Weights of a small GPT-style language model, trained from scratch on English Wikipedia: 21 layers.
MLP neurons of a small language model. Each row is named by its layer, matrix (up: input weights) and neuron, and shows model dimensions 160-255. Each number is 128 + 24 x the weight over its row's rms, rounded and kept within 0 to 255.
After each neuron's rows, "fires on" lists the tokens most often at its 100 highest values on Wikipedia text that the model never trained on. A number after a token or word is its count.

L5.up514 [117 144 101 149  63 102  97 164 101 149 147 134 119 153 115 135 106 130 100 131 149 126  70 171 171 163 115 159 149 149 100 175 118 147 143 148  96  99  96 140 168 130 158 105 151 126 151 123 124 185  79 109 122 144 124 167 144 124  93 123 143 220  71 140 154 137 149 138  88 127 150 152 132 128 147 152 109 117 127 150 142 124 136  78 181 123 174 108 128  99 110  94  97 135 102 165]
fires on: "and" 26, "ear" 17, "ll" 7, "pt" 6, "ight" 5, "ory" 5

L5.up1003 [124 151 131 144  68 138 130 167 135 142 179 138 135 142 120 129 124 145  92 134 130 150 113 157 188 105 105 181  91 179 149 155 105 135 171 150 105 135 156 131 147 135 120 164 131 129 140 109 107 168 104 115 125 131  77 144 109 129 108 157 127 134 121 128 168 134 171 155 124 103 135 175 117 150 140 138 133  93 151 160 111 120 111 141 139 130 184 151 128 111 152 135  99 157 145 122]
fires on: "ear" 19, "ly" 10, "5" 9, "j" 8, "oy" 8, "and" 7

L10.up289 [118 123  73 109  87 126 115 104 117 136 184 145 157  83 134 121 167 142 121  77 115 113  91 113 152 119 152 148 138 120 165 127  59 124 131 109 131  90 135 146 121 126  96 152 154 124 112 160 117 110 139  99 126  84 139 143 136 125  84 146 160 155 124  93 141 172 147 129 180 114 108 112 139 136 132 143  93 134  90 110 133 101 134  72 101 128 126  82 130  99 152 141 155 151 111 111]
fires on: "'" 62, "re" 23, "’" 5

L5.up770 [141 122 114 105 140 121 118 125 148 137 125 131 129 125 154 116 126 132 120 135 149 110 121 150  58 105 119 142 188  99 147 114 128 120 130 141 121 133  88 115 146 151 130 133 118 137  98 128 142 143 147 129 129 102 124 117 116 123 130 144 139 137 115 138 122 134 113 125 149 152 132 156 121  96 137 127 137  97 142 108 136 129 134 155  91 122 115 144 104 126 130 115 125  83 101 130]
fires on: " first" 53, "ther" 6, " larg" 6, " est" 5, " that" 5, "igh" 4

L8.up255 [136  83 114 118  62 119 133 139 112 133 142 111 137 136 128 116 130 119 142 106 171 120 104 128 156 168 105 112 181 135 126 136 131 127 111 121 127 127 160 120 126 125 163 164  86 132 167 129  95 109 125 139 135  90 128 132 109 134 120 100 133 105 162 101 140 140  81 141 107 145 120 112 116 122 166 147 166 103 100 126 116 151  94 122  60 133 120 116 186 144 114 133 116 167 166 144]
fires on: "and" 12, "en" 9, "iz" 9, "it" 8, " Time" 7, "ens" 6

L9.up823 [119 157 111 172  53 139 100 132 169 139 104 139  88 142 142 141 133 138 133 167 107 101 125 100 132 173 133 156  88 124  83 128 120 139 187 123  93 172 137  97 194 158 149  84 125 127 150 106 116  94 126  97 130 126 129  85 149 129 107 155 147 159 149 120 124 103 180 113 133 137  83 137 131 145 183 119 104 138  87 137 115 194 121 127 131 130 116 125 107  92 114 133 152  85  97 144]
fires on: "us" 41, "it" 12, "o" 7, "s" 4

L5.up453 [119 120 150 144 169  94 114 158 150 106 132 125 142 111  96 124 115 111 123 173  74 163 163  63 143 158 122 108  92 183 141 108 121 122 136 125 125 127  90 105 149 129 132 153 145 129 145 112 130 141 155 135 126 130 132  48 143 135 129 100  87 146 121 148 135 110 129 121  89 124 123 129 122 171  85 120 101 106 149 120 177  81 138 110 142 119 123 146 139 146 125 167 122  93  89 145]
fires on: " Ass" 23, "ou" 20, "ig" 16, "our" 15, "el" 7, "erv" 4

L8.up722 [134 162 130 138 134 137 119  98 162 125 115 159 138  97 158 156  86 158 132 132  86 123  60 148 126 132 137 111 151 129 102 146 124 118 109 119 111 109 110 140 138  90 113 155 113 134 113 130 143 147 112 101 129 140 117 131 112 131 141 108 111 148 144 140 153 126 142 136 131 130 154  94 129 159 175 135 157 171  92 195 156 129 145  92 101 118  82  94 124 136 167 144  75 148  62  75]
fires on: "ood" 17, "it" 17, "ack" 12, "reat" 8, "ick" 7, "ney" 5

L3.up33 [139 131 151 101 188 144 176 133 128 138  81 118  62 140 125 122  97 112 144 110  81 141 117 158 114 169 139 150 141 135 170 141 128 152 110 126 160 110 155 142 149 115 130 156 160 128 156 141 147 132 126  98 129 134 148 122 143 128 125 153 101 143 147 155 143 152 154 138 125 127 109 101 130 115 128 154 133 136 102  98 159 142 104 148 115 162 121 110 147 109 116 118 141 135 164 161]
fires on: "5" 45, " am" 14, "ome" 7, "p" 6, "ans" 5

L9.up637 [124  89 124 156 110  97 153 138 109 131  72 106 108 141 151 142  88 106 148 155 106 103 121 148 112 124 121 124 140 121 142 138 137 115 122 122 138 124 143 127 102 104 165 104 129 132  83 111 134 147 136 101 134 122 138 128 161 121 156 162 143 133 154 129  99 160 127 131 138 113 160  60 126 113 103 102 127 127 154 193  87 182 168 133 177 139 148 120 122 158 127 108 131 118 105 126]
fires on: "ost" 15, "u" 13, "oy" 10, "ew" 8, " Year" 8

L4.up111 [145 112  84 128 140 145 117 148 144 102 152 120 145 152 104 105 142 112 186 134 137 139 121 173 135 148 126 114  17 130 142  95 135 126 151 112 119 118 130 155 151 150  96 122 156 132 124 165 130 137  92 176 129 105 147 141 144 127 102 134 128 184  87 141 101 164  91 162 157 121 152 151 115 114 151  73 152 135 131 116 150 101 143 176 136 145 173 113 141 131  98 150 121 118  91 122]
fires on: "4" 19, "n" 17, "ver" 11, "art" 8, "rick" 5, "ud" 5

L5.up719 [120 110 115  97 161 116 125  91 121 111 116 102 123 110  58 143 125 104 187 109 106 134 145 118 116 132 120 117 141 139 136  92 150  91 125 106 145 135 124 113 140 134 139 125 152 144 148 142 137 143 151 102 134 110 122  96 128 137 144 154 133 117 156 136 121 122 143 128  89 125 137 107 135 181 100 110 133 135 187  87 112  99 148  86 116 147  97 142 137 110 116 121 111  92 114 150]
fires on: "ou" 28, "orn" 16, "ig" 12, "if" 12, "erv" 8, "isc" 6

L3.up564 [151 113 162 161 113 108 142 126  81 136 146 142 150 136 153 110  48 127 129 124 144 137  80 178  95 116 124 149 150  86 147 179 159 136 176 111 134 128 135 155 122 111 124 123 134 127  99 128 137 123 144 111 126 141 118 106 108 128 123 114 145 165  92 129 104  88 152 130 129 117 159 113 132 154 118 171 128 113 127 138  77 146 145 165 100 127 166 149 117 121 169 145 111 164 102 134]
fires on: " known" 16, "ev" 14, "af" 9, "over" 8, "uman" 8, "ild" 7

L4.up698 [118 131 164 145 124 117  90 139 127 130  93  96 109 165 143 122 147 150 182 142 125  92 126 143 147 126 138 164 158 104 102 135 166 112 119 135 145 110 156 152 107 171 132 144 143 129 111 145 112 108  84 109 130 118 145 124 137 127 110 109 149 164  97 160 120 119 158 138 130 111 155 104 129 103 124 165 129 162 112  95 130 125 166 119 127 131 104 103 136 168 154 112  71 156  64 129]
fires on: "ud" 33, "ord" 28, "her" 10, "h" 8, "th" 7, "s" 5

L8.up1006 [136 112 104 113 121 138 107 117 133 116 112 172 110 127 143 125 107 108  99 150 113 122 110 166 127 164 109  87 109  91 129 186 127  83 173  87 137 118  77 161 145 148 140 145 134 136 114 114 120 130 102 133 133 149 176  86 121 130 126  71 120 178 110 136 128 149 131 142 116 123 110 102 126 148 123 114 119 143 111  91 120 179  82 137 155 118 112 156 143 102 118 162 104 150 157 123]
fires on: "he" 32, " appro" 14, "isc" 9, "ly" 8, "y" 8, "ac" 7

L10.up105 [126 104 170 134 139 146 163 110 165 119  90 115 144 166 138  68 153 106 100 182 130 130 151 143 108 111 100 115 165 144 194 167 132 109 140 128  92 137 127  66 132  91 148 102 123 132 129 139 123 151  82  95 128 135 129  80 128 131 129 142  88 102 154 109 131 116 155 135 101 146 127 143 137  93 120 114 158 156 125 117 157 169  82 136 162 110 136 130 149 147 125 135 112 186 130 151]
fires on: " program" 23, "U" 20, "w" 10, "he" 8, "che" 7, " career" 5

L4.up623 [111  90 120  90 145 151 140 140  90 134  96 106 149 110 163 143 141 123 140 169 109 167 106 145 188 124 135 142  87 115 195  82 124 120 113 149 126 146 136 167 113 168 118 140 157 128  73 146 140 144 118 165 128 141  85 113 104 128 113 170 158 134 137 146  91 163 105 129 152 120 121 126 126 108 141 107 143 134 152 120 138 152 149 125 128 113 156 125 131 177 109 116 137 128 118 116]
fires on: "ud" 15, "one" 14, "rick" 12, "ro" 10, "oung" 10, "te" 6

L8.up742 [153 173 142  85 143 147 180 125 138 118  92 114  89 148 135 113 100 138 185 101 102 136  56 150 107 149 176 142 103 117 152 162 157  91 128 119 133 116 100 103 137 122 140 133 122 138 147 119  93 167 125 134 132 124 170 140 117 128 150 130 152 122 149 118 144 146 178 136 116 133 173 138 136  93 106  72 114 145 196 120 155 165 106 166 135 147 166 123 104 155 144 132 158 138 130 146]
fires on: "ut" 15, "cl" 10, " following" 8, "is" 7, "urn" 7, "im" 6

L9.up425 [131 130 136 157 154 144 170 110 180 124  81 156  85 156 132 150 125 120 128 135 142 113  88 143 121 155 152 127 168 120 124 137 158 135 107 158 124 152 150 149 100 116 147 119 122 132 123 101 115 157 155 113 126 131 100  84 145 120 135 136 134 123 185 104 129 132 157 163 108  99 116 120 121  65 113 120 125 108  92 176 121 166 109 102 196 124 153 113  94 169 108 145 102 123 144 144]
fires on: "u" 25, "ou" 9, "en" 8, "ost" 7, "ree" 6, "ist" 5

L10.up4 [109 159 119 108 139 145 149 107 109 126 154 133 139 107 115 136 139 139 136 173 137 136 136 117 140 140 132 119 135 139 107 113  67 120 117 101 105 105 103 169 155 142 106 113 155 127  93 135 101 107 115 128 132 101 126 152 142 119  87 103 168 179 120 134 145 122 121 121 120 111  92 142 135 123 151  46 103  96 100  80 100 159 164  86 119 137 125 104 137 130 119 158 168 160 148 140]
fires on: "'" 66, "as" 9, "rit" 5

L8.up21 [126 116 107 133 137  70 185 153 118 118 112 176  90 141 127 120 158 126 155  73 124 112 120 121  93 119 113 172  98 159 149  85 138 160 140 137 115 116 123 118 111 124 143 105 168 123 143 118 124 114 117 121 121 105 125 150 141 131 184 134  87  80 129 159  91 152 128 154 136 120  80 118 137 117  97 161 144 136 147 100 130 133 140 114 121 126 155 101 132 146 151 153 115 129  84  52]
fires on: " high" 29, "als" 10, "ston" 6, "al" 6, "ith" 6, " Total" 6

L4.up656 [124 152 162 141 121 152 120 109 120 142 153  97 112 152 158 116 134 129  97  93 131 144 122  81 123 124 127 115 168 111 101 150 158 121 182  97 122 137 119  95 142  86 136 133 132 129 169 109  73 132 142 140 129 103 155 187 129 127 145 110 134 121 128 157 119 110 110 136 102 141 118 136 134 138 123 147  93 169  90 153  96 143  87 106  61 117 136  71 136 149  93 157 110  64 125 158]
fires on: "ter" 23, "ad" 20, "ud" 12, "ific" 11, "b" 7, "j" 6

L5.up396 [125 123 140  94 183 105 135 146 156  94 105 112 135  88 176 147 105 123 117 110  96 151 147 145 129 112 122 143 154  91 112 113 109 118 137 147  97 147 124 122  67 125  84 143 125 125 163 147 117 136 129 111 133 124 116 128  87 122 125 177  92 154 106  77 128 110 143 111 126 125 142 163 119 139 145 133 135 134 114 157 163 134  95 154 101 121 156 115 181 136 136 148 144 147  97 134]
fires on: "m" 28, " ab" 24, "g" 16, "v" 8

L4.up164 [129 146 160  70 125 179 117 131 133 126 135 122 142 105 113 102 153 137 103  63 104 118 142  70 129 143  99  79 110 100 121 121 152 114 145 145 132 147  91 105 145 108 133 151 140 125 149 112 112 140 117 151 128  99 123 144 168 128 116 117 141 136 131 135 109 118 133 113 124 121 108 167 121 145 168 141  92 144 105 158 100  82 126 158 124 114 165 107 171 118 113 161 142 144  66 164]
fires on: "her" 32, "ter" 26, "ib" 21, "ad" 7, "ick" 4, "ric" 4

L14.up126 [147 174 100 110 142 151  96 137 161  93 109 111 118 140 115 140 122 129 113 156 140 144 100 115 133 160 165 127 134 128 151 132 153  74 121 110 162  85 131  82 114 105  78  97 118 131 177 125 147  94 133 164 131 108 157 135  92 132 140 111 175 133 116 143 112 142 151 127  62 124 128 137 140 112 110  87 130  97 123 126 142 111 155 159 136 130 132 108 119 106 155 112 148 152 149 122]
fires on: "im" 13, "ic" 10, "w" 10, "is" 8, "it" 7, "et" 5

L3.up166 [123 145 150 136 110 126 155 163 103 141  47 134 115 111 127 133 174 172 119 136 172 136 129 118 132 144 122 117 192 133 126 140 121 122 185 110 140 102 128 160  91 110 132 102 139 125 145 161 138 108 112  86 120  72 150 110 109 128 126 166 126 130 141 148 124 137 139 127 146 119 131 132 124 153 123 117 137 118 139 118 148 143  91 122 126 159 125 123 138 123 151 136 114  88 207  95]
fires on: "ter" 22, "onom" 17, "reat" 14, "her" 13, "if" 11, " crit" 9

L4.up867 [143 134 131 131  99 113 140 128 153 133 113 148 128 126 131  79  69  91  90 178 123 131 187 145 140 145 110 148 135 128  85 146 116 164 120 124 112 148  94 152 122  94 114 135 115 141 135 133 129 147  87 145 127 148 113 156 129 128 151 139 136 101 139 174 136 184 130 118 155 121 151 141 119  89 148  80 124 106  91 176 127 117 130 143 175 146 197 181 142  95 118 146 129 117 107 141]
fires on: "if" 28, " rem" 26, "reat" 15, "rit" 5, "um" 5

L9.up324 [113 159  59 130 110 136 136 105 141 157 106 108 137 146 119 114 130 112 157 117 123 127 137 178 126 145 117 166 125  99 179  97 147 138 125 110 149 131 133 124 128 173 153 133 148 128 140 134  99 120 125 157 129 105 160 132 127 133 118 114  94 188 121 151 127 109 110 132 163 111 135  88 124 154 139 146 120 164  97 119 113 217 189 141 142 133 131 114 120 143 100 143 127 107 119 150]
fires on: "E" 18, "im" 13, "op" 7, "S" 7, "oph" 6, "ost" 6

L5.up950 [152 149 161 115 114 140 128 125 129 125 116 147 143 148 147 121 126 129 105  99 138 138  94 127 170  90 139 146  72 156 146 132  89 138 168 117 118 149 130 173  94 138  99 168 103 127  94 175 105 109 141 132 130 142  96 150 104 129 105 166 150 182 166 126 154 125 164  89 123 122 154 164 127 187 161 191 138 150 148  94 119 139 107 109 137  96 139 135  97 123 134  97 103 131  81 115]
fires on: " gu" 28, "ig" 20, "ear" 12, "irl" 7, " go" 6, " rele" 6

L10.up657 [147  96 142 108 155 113 164 104 141 105  86 118 150 137 143 120 136 104 109 175 157 123  94 168 134  97 104 108 175 147 150 115 164 127 125 110 106 144 186 111  99  82 190 117 132 133 132 136  97 177 177 127 132  91 102  92 116 126 125 120 121  53  98  95 142 156 132 134 121 123 115 140 131 127 129 111 141 147 108  97  95 146 141 140 124 116 128 172 142 135 102 139 115 135 107 177]
fires on: "ph" 19, "w" 11, "1" 9, "op" 9, "3" 8, "U" 6

L8.up716 [126  99 180 105 126 119 134 102 164  98 114 132 141  91 107 142 117 128 158 137 145 151 107 141 150 114 143 133 143 146 136 129  92 136 129 102 127 128 155 113 145  91 111 133 113 137 148 142 100 124 160 152 120 128 165 126 140 130 113  97 119 142 120 146 129 152  72 103 119 131 142 126 144 153 127 167 139 160 114 152 157 134 135 114 158 121  90  80 119 102 141 156  93 173 114 110]
fires on: "it" 43, "hip" 15, "age" 5

L8.up369 [127 155  92  76 125 145 147 151 107 115 117 168 106  91 189 119 142 104 140 119 128 141  83 130 117 131 177 161 137 120 147 200 121 100 134  97 138 138 110 142 103 152 111 109 159 123 115 107 138 134 124 114 140 172 117 110 116 125 132 120 125 117 164 103 145 133 160 139 145 125 167 140 123 107 131 133 139 135 199 169  87 117 147 174 167 145 131 126 126 115 101 137 139 184 161 129]
fires on: " state" 13, "urn" 13, "ol" 7, "r" 7, "cl" 7, "let" 6

L5.up328 [105 133 164 154 133 162 135 163 138 136 136  84 103 121 128 122 176 103 153 131  74 114 125 178 165 137 115 100 127 126 134 137 119 131  84 133 112 153 144 139  89 149 143 158 142 131 129 105 105 110 126 140 123 113 119 134 123 133 128 126 112 113 109 127 104 110 152  89 155 123 143 163 140 154  91 107 126 169 110 159 101 142 132 116 168 132 112 121  94 151 123 143 150 139 100 126]
fires on: "arn" 18, "oy" 9, " No" 9, "ss" 8, "ersonal" 8, " ass" 8

L9.up514 [125 138  81 144 152  77 108 151  99 116 127 121 116 127 103 151 134 156 112 151 139 150 130 162 135 128 145 129 142 105 175 140 132 134 134 111 166 118  88 148 130 161 144 124 165 132 132 115 118 102 127 161 129 124 151 126 105 129 153 133 121 167  97 138 139  60 162 159 140 115 108 107 125 158 105 106 150 142 117 142 152 169 147 113 123 119 157 127 169 128  86 135 154 127 115 166]
fires on: " as" 40, "ric" 13, "he" 11, " km" 7, "gr" 5, " te" 5

L4.up227 [125 140 103  99 121  91 130  81 133 135  89 116 114 152 111  58 159 136 121 141 127 156 129 176 140 140 157 110 130 135 118 105 108 117  68 159 124 108 102 117 161 147 172 106 110 123 133 114 131 134  91 163 128 156 128 111 118 127 103 163 102 135 146 129 163 131 129 128 150 146 161 131 119 122 125 149 132  81 120 123 168 111 139 119 123 127 144 165 137 139 120 125 157 183 160 155]
fires on: "it" 18, "ry" 13, "ly" 10, "ony" 10, "ins" 9, "omen" 6

L18.up549 [ 60 125 122 160 100 119 108 168 113 135 153 115 113 177 132 151 152  99 120 155  97 101 134 134 138 106 114 102 112 132 149 169  97  98 170  81 113 115 124 156 104 109 145 141 102 123 116  64 118 126 119 132 150 111 124 130 141 123  94 149 154  96 127 126 110 111 141  96 153  90 140 122 121 115 100 100  99 131 152 128 129 133 119 127 136 144 175 146  99 103  87 120  99  89 133 175]
fires on: "c" 13, "ent" 10, "ac" 10, "os" 10, "ov" 8

L8.up549 [ 96 123 153 108 110  99 102 142 122 158 119 107 127 105 103 116 145 119 112 104 110 152 166 128 126  93 131  95  84 162  89 116 142 128 138 160 140  83 159 151 131 189 132  73 105 128 140 136  96 131 103 103 129 159 118 126 154 134 125 176 105 134 128 154 105 103 131 127 132 121  97 106 123 121 127 110 131 202 169 125 139 142 130 150 177 128 148 175 132  73 169  97 167 108 115 132]
fires on: "ac" 17, "ib" 11, "em" 11, "ab" 7, " As" 7

L3.up311 [ 98 134 142 123 164 104 142 141 140 141  94 157  85 110 125 131 140 111 118 144 128 118 132 125 126 112 140 157 135 114 108 140 131 116 125 158 133 117 122 102  96 113 137 139 125 129 133 131 160  95 124 104 126 126 123 143 109 128 146 137 121 141 128 133 145 125 117 129 148  88 108 102 119 105 133 149 115  81 139 158 133 133 112 212 124 123 114 152 160 111 123 105 128 125  99 161]
fires on: "4" 72, " fin" 9, "ats" 8, "ad" 4

L5.up769 [124  98 125 124 148 121 100 107 127  75  99 127 109 112 141 141 107 134 182 150  86 156 147 181 159 134 148  73 121 174 177  83 109  84 108 124 131 127 145 116 125 161 101 153 161 129 122 121 110 120 121 133 125 101 112 106 122 133 163 139 127  86 133 129 127 124 127 109 116 135 147  77 134 145 124 141 109  81 198 140 126  75 104 111  87 139 102 133 115 119 151 111 114  90  90 121]
fires on: "os" 12, "ic" 10, "ig" 10, "ou" 7, "F" 6, " Wh" 6

L9.up1022 [149 132 115 157 105  82 109 146 135 117 131 104 134 102 129 192 133 154  98 132 105 124 141 158 156 152 144 125 140 103 157 127 135 136 121 108 120 122 145 123 134 131 163  57 129 136 129 123 134  85  94 111 131 162 106 137 122 128 154 116 143 134 105 126 151 131 146  89 124 138 108 127 131 149 166 111 124 166  93 140 167 161 158 175  55 133 143 110 146 105 102 118 119 143 106 166]
fires on: " as" 16, " km" 10, "0" 9, "is" 9, "ut" 7, "us" 5

L9.up691 [139 130 150 172  98 101 125 146 149 152 120 100  51 110 167  95 135 121 110 156  90 116 160 165 123 148 149 130 103 144 112 113 109 146 212 132 106 128 118 109 158  87 117 109 131 121 116 137 135 136  96 118 126 134 107 155 110 137 123 176 139 100  93 137 139 168 174 122 127 144 150 124 133 144 159 136 103 161 163 139 123 175 127 112 106 160  75 122 105 128 119 124 102  97 131 152]
fires on: "ish" 22, "s" 15, "ian" 10, "+" 7, "ze" 6, "it" 5

L3.up972 [ 95 188 107 109 120 135 172 146 114 133 100 123  85 118  99 131 124 178 133 137 111 118 144 165 161 128 114 172 188 132 125 108 134 130 141 131 141 108 118 128 126 105 139 108 134 128 173 158 145 114 131 105 124 118 158 127 115 128 141 140 128 107 158 126 147 134 146 147 119 130  97 109 128 103 151 122 150 160 101 125 183 106 114  98  81 146 121  66 137 112 135 115  84 101 139 159]
fires on: "5" 49, "if" 31, "Q" 12

L3.up579 [123 117 130  98  93  93 156 143 126 116  95 107 116 129 100 109 134 136 137 119 110 112 144 174 146 158 101 169 190 157  78 138 146 127 160 116 151 126 129 101 120 121 115 163 172 122 150 163 120 114 139  96 136 131 185 136 131 128 142 116 116 110 132 106 133  95 172 144 146 117 114 145 130  98 137 117 134 147 115 175 158 140 111 215 127 121 119  99 131 134 145 143 136 121 158 120]
fires on: "im" 57, " life" 11, " main" 8, "if" 7, "ge" 5

L3.up641 [131 155  85 114 145 126 116 113 134 131 176  97 144 122 145 164  78 130 131 149 128 117  69 138  70 135 124 110 187 119 103  81 144 144 147 107  98 101 107 156 153 123 127 120 138 129  92 113 105 152 142 126 130 145 120 100 148 128 130 147 123 134 157 118 124 126 134 162 145  99 108 131 117 117 160 132 143 169 151 119 144 100 124 119  70 125  88 158  93 156 125 121  97 132 141 151]
fires on: "ri" 27, "om" 24, "op" 17, "2" 11

L10.up700 [143 186 172 160 101  95 119 145 165 144  68 120 116 142 102 141 118 126 126 146 138 132 123 140 120 123  79  96 134 143 156 114  94 108 107 132 123 107 143  98 120 122 131 115 159 131 123  92 135 156 117 137 126 122 133 149 143 124  54 174 136 168 136 116 135 119 136  99 137 117 121 149 126 115  93 155 130 148 116  92  92 118 130 172  55 136  78 146  92 115 101 107  84 106 107 144]
fires on: "av" 20, "ap" 16, " int" 16, "e" 8, "ee" 5, " con" 5

L3.up981 [120 137 149 144  99 123 131 125 178 190  83 163 157 186 149 138 149 104 141 173 103 102 158 165 150 128 111 159  75 151 147  88 104 118 103 151 109 163 110 141 116 148 133 151 125 131 199 131 153 131 104 151 141 119 110 133 144 127 120 126  81 145 125 135 120 154 112 152 146 116 145 168 112 125 109 129 134 112 104 154 121  99  82 122 120 105 150 121 125  87 132 152 157 121 115 109]
fires on: "es" 22, " French" 11, "ards" 9, "s" 9, "pe" 9, " Canada" 8

L14.up951 [121  97 104 123 168 130 153 134 169 131  92 124  88  92 177 164 150 114 125 168 147 166 126 124 148 143  91 115 102 140 152 123 147 128 142 130 112 141 142 113 129 124 136 111 123 126 109 129 127 127 136  93 114 179 137 137 121 124  96 114 101 122 169 134 124 150 120 108 106 134 174 138 125 145 156  94 153 106 180 138 162 152 110  94 130 153 140 154 176 160 140 155 114 118 106 114]
fires on: "as" 27, "ab" 16, "t" 10, "ost" 5, "ub" 5, "a" 4

L18.up198 [129 100 152 135 139 112 115 146 161 134 160 134 127 144 138 136 149 170 164 137 144 130  93 126 155 125  65 123 173 118  98 131  94 138 165 104 151  90 138 136  96 118 130 157 112 152 102 124 135 116 112 137 167 103 141 155 121 151 123 105 158 116 103 170 134 156 110 140 120 118 138 132 110 141  71 153 139 112 133 105 106 144 137 101 120 128 123 122 151 157 160 141 114 115 118 141]
fires on: "s" 14, " to" 9, "ov" 9, "h" 7, "b" 6, "p" 5

L8.up800 [127 160 101  87 131 173 106 110  96 100 160 145 148 130 101 148 126 163 143 149 116 163 146 162 133 153 154  74 175 155 120 186 140  83  92 102  88 143  88 144 151 119 169 116 110 125 151 134 134 172 121 118 127 167 152 144 109 130 106 132 100 159 137 127 129  99 114 114 143 111 123 111 116 166 163 109 173 179 118 144 139 125  94 155  78 124 121 161 108 112 116  77 135 126  93  87]
fires on: "our" 35, "am" 9, "im" 6, " top" 6, "arl" 5

L8.up208 [120  77 113 161 107 140 133 150 119  85 127 140 149 112  82 148 139 140 120 117 126 109 112 126 114 144 138 130 171 141 120  91 145 100 102 119 117 151 174 119 144 125 113 174  94 127 140 161  99 100 173 113 130 129 160 116 130 134 146 132 164 160 146 129 137 151  95 144 117 110 157 132 122 151 168 151 133 113  88  62 137 122  72 137 118  94  96 113 153 107 122 147  82 130 152 134]
fires on: "iz" 28, " age" 17, "vent" 15, "ut" 7, "v" 6, "it" 5

L5.up249 [141 125 157 185 135 143 117 167 118 121  93 132 109 129 160 148  98 150  85 110 164 164 140 115 151 142 126  97 134 117 115 105  97 136 163 120 142 120 121 127 109 132 102 117 136 133 204 119 149 156 115 119 125 150 112 155 112 123 133 144  95 130 125 122 126  82 131 141 158 108 134 117 127 156 102 132 133 161 123 102 140 131 100 141 151 117 106 103  95 121 144 147 137 203 133  77]
fires on: "ri" 48, "ap" 8, "ile" 7, "ip" 6, "ph" 5, "an" 5

L4.up160 [ 97 140 125 185  47 154 114  86 119 156 110 157 125 136 132 136 140 137 129 128 149 142 118 137 133 128 110 107 117 112 146 130 128 127 122  89 138 120 117 150 140  92 111 140 126 113 125 130 127 150 156 148 129 140 140 109 130 127 165  75 146 159 176 108 126 129 129 109 105 138 108 144 143 128 114 167 128 122 132  99 101 160  96 100 158 119 118 131 166 134 146 132 111 155 119 138]
fires on: "ac" 27, " sy" 21, "he" 18, "qu" 15, "TC" 6

L5.up151 [118 145 199 156 157 126  95 141 134 109 138  85 119 103 104 107 160 143 131 118  62 108 122 139 108 123 126 131  94 140 165 126 122 140  84 141 138 154 133 118  99 104 132 112 140 124 132 105 153 141 128 132 126 141 148 134 107 123 122 141 132 128 128 106 123 104 147  94 156 150 179 141 129 135 104 146 100 141 155 174 147 159 131 135 119 116 104 132  60 128 144 156 147 150 151 151]
fires on: "os" 18, "or" 10, "arn" 10, " present" 9, "oy" 9, "et" 8

L5.up235 [136 133 110 170  69 144 145 143 110 128  86 161  97  90 145 139 125 145  81 123 146 134 134 139 141 129 114 109 186 105  63 136 126 124 113 120 121 137 135 114 142 114  99 142 112 132 139 121 124 155 120 151 125 162 145 147 122 127 133 148 130 119 171 144  94  99  97 160 119 131 163 124 126 133  76  92 138 169 100 137  86  88 115 126 148 104  46 138 105 115 135 131 132 150 159 155]
fires on: "ri" 28, "ap" 18, "r" 11, "urr" 9, "A" 8, "g" 4

L9.up315 [149 129 107 111 174 112 159 152 124  96 141 130 143 130  98  88 152 109 140 132 167 131 113 135 121 126 172 119 173 149 172 145 134 145 144 151 128 107 116 180 116 151 138  91  82 133 113 152 140 111 151 101 130 125 127 119 118 126 135 135 146 136 175 118  91 140 157 172 143 129  85 105 133  91  93 120 165 131 146 167 117 161 128 108 190 135 126 173 113 172 135 133 104  86 124 175]
fires on: "en" 17, "u" 17, "′" 10, "ost" 10, "wo" 9, "th" 9

L4.up850 [140 133 118 147 141 134 101 124 176  97 169  94 118 140 154 115 171 108 153 141 133 120  97 112 103 160 146 123  69 104  89 121 106 128 151 107 108 116 182 143 161 109 142 145 111 132 122 120  95 120 111 169 128 165 128 100 140 128 122 113 112 135 126 109 131 168 139 156 151 111 102 148 128 150 130 144 134 102  91 124 110 181 103 138  85 121 110  90 125 110  94 117 110 110 191 144]
fires on: " Res" 30, " det" 21, "ff" 9, "ot" 9, "ars" 8

L10.up31 [129 104 184 114 122 103 146 107  76 106  88 109  81 128  88  97 140  65 138 123 175 120  72 125 110 110 116 110 161  95 144 141 137 120 141 118 119 136 132 120  93  73 159 170 118 130 150 156 157 121 149 166 130 133 162 103  98 131 143 135 126 108 106 143 115  91 143  99 105 141 140 147 127 112 129 146 142 110 134 112 114 124 135 124 137 131 120 174 134 109 122 103 103 158  88 142]
fires on: "w" 29, "%" 20, "ph" 9, "0" 9, "oth" 6

L4.up106 [115 128 139 159 118 144 153 146 183 102 114  83 142 127 122 122 132 110 165 130 107 129 116 162 162 166 115 122  97 133 133  73  77  93 164 132 126 106 163 139 143 181 121 188 117 141 170 107 105 139  96 141 128 155 137 124 140 127  98 144  81 148 153  83 117 111 110 140 139 104 135 127 131 113 107 164 170 122 110 148 111 141 118 160 131 124 119 123 106 144 144 101 109 107 133 105]
fires on: "ars" 38, "ors" 17, "ot" 13, "ers" 11, "ions" 5, "ts" 5

L9.up628 [114 179  87 112  74 125 114 113 191 129  87 133 140  84 115 111 141 113 119 115 149 126 127 172 144 107 117 155 123 167 130 138 127 134 127 114 139 132  91 114 161 171 130 140 144 128 100 108 153 115 114 157 126 154 130 166 125 134 119 117 115 127  63 152 128 152 127 109 128 116 144  65 127 117  94  96 144 120  97  97  92 159 179 154 160 119 130 113 143 143 132 149 116 135 115 111]
fires on: "op" 13, " II" 12, "'" 11, "im" 10, "ur" 9, "S" 8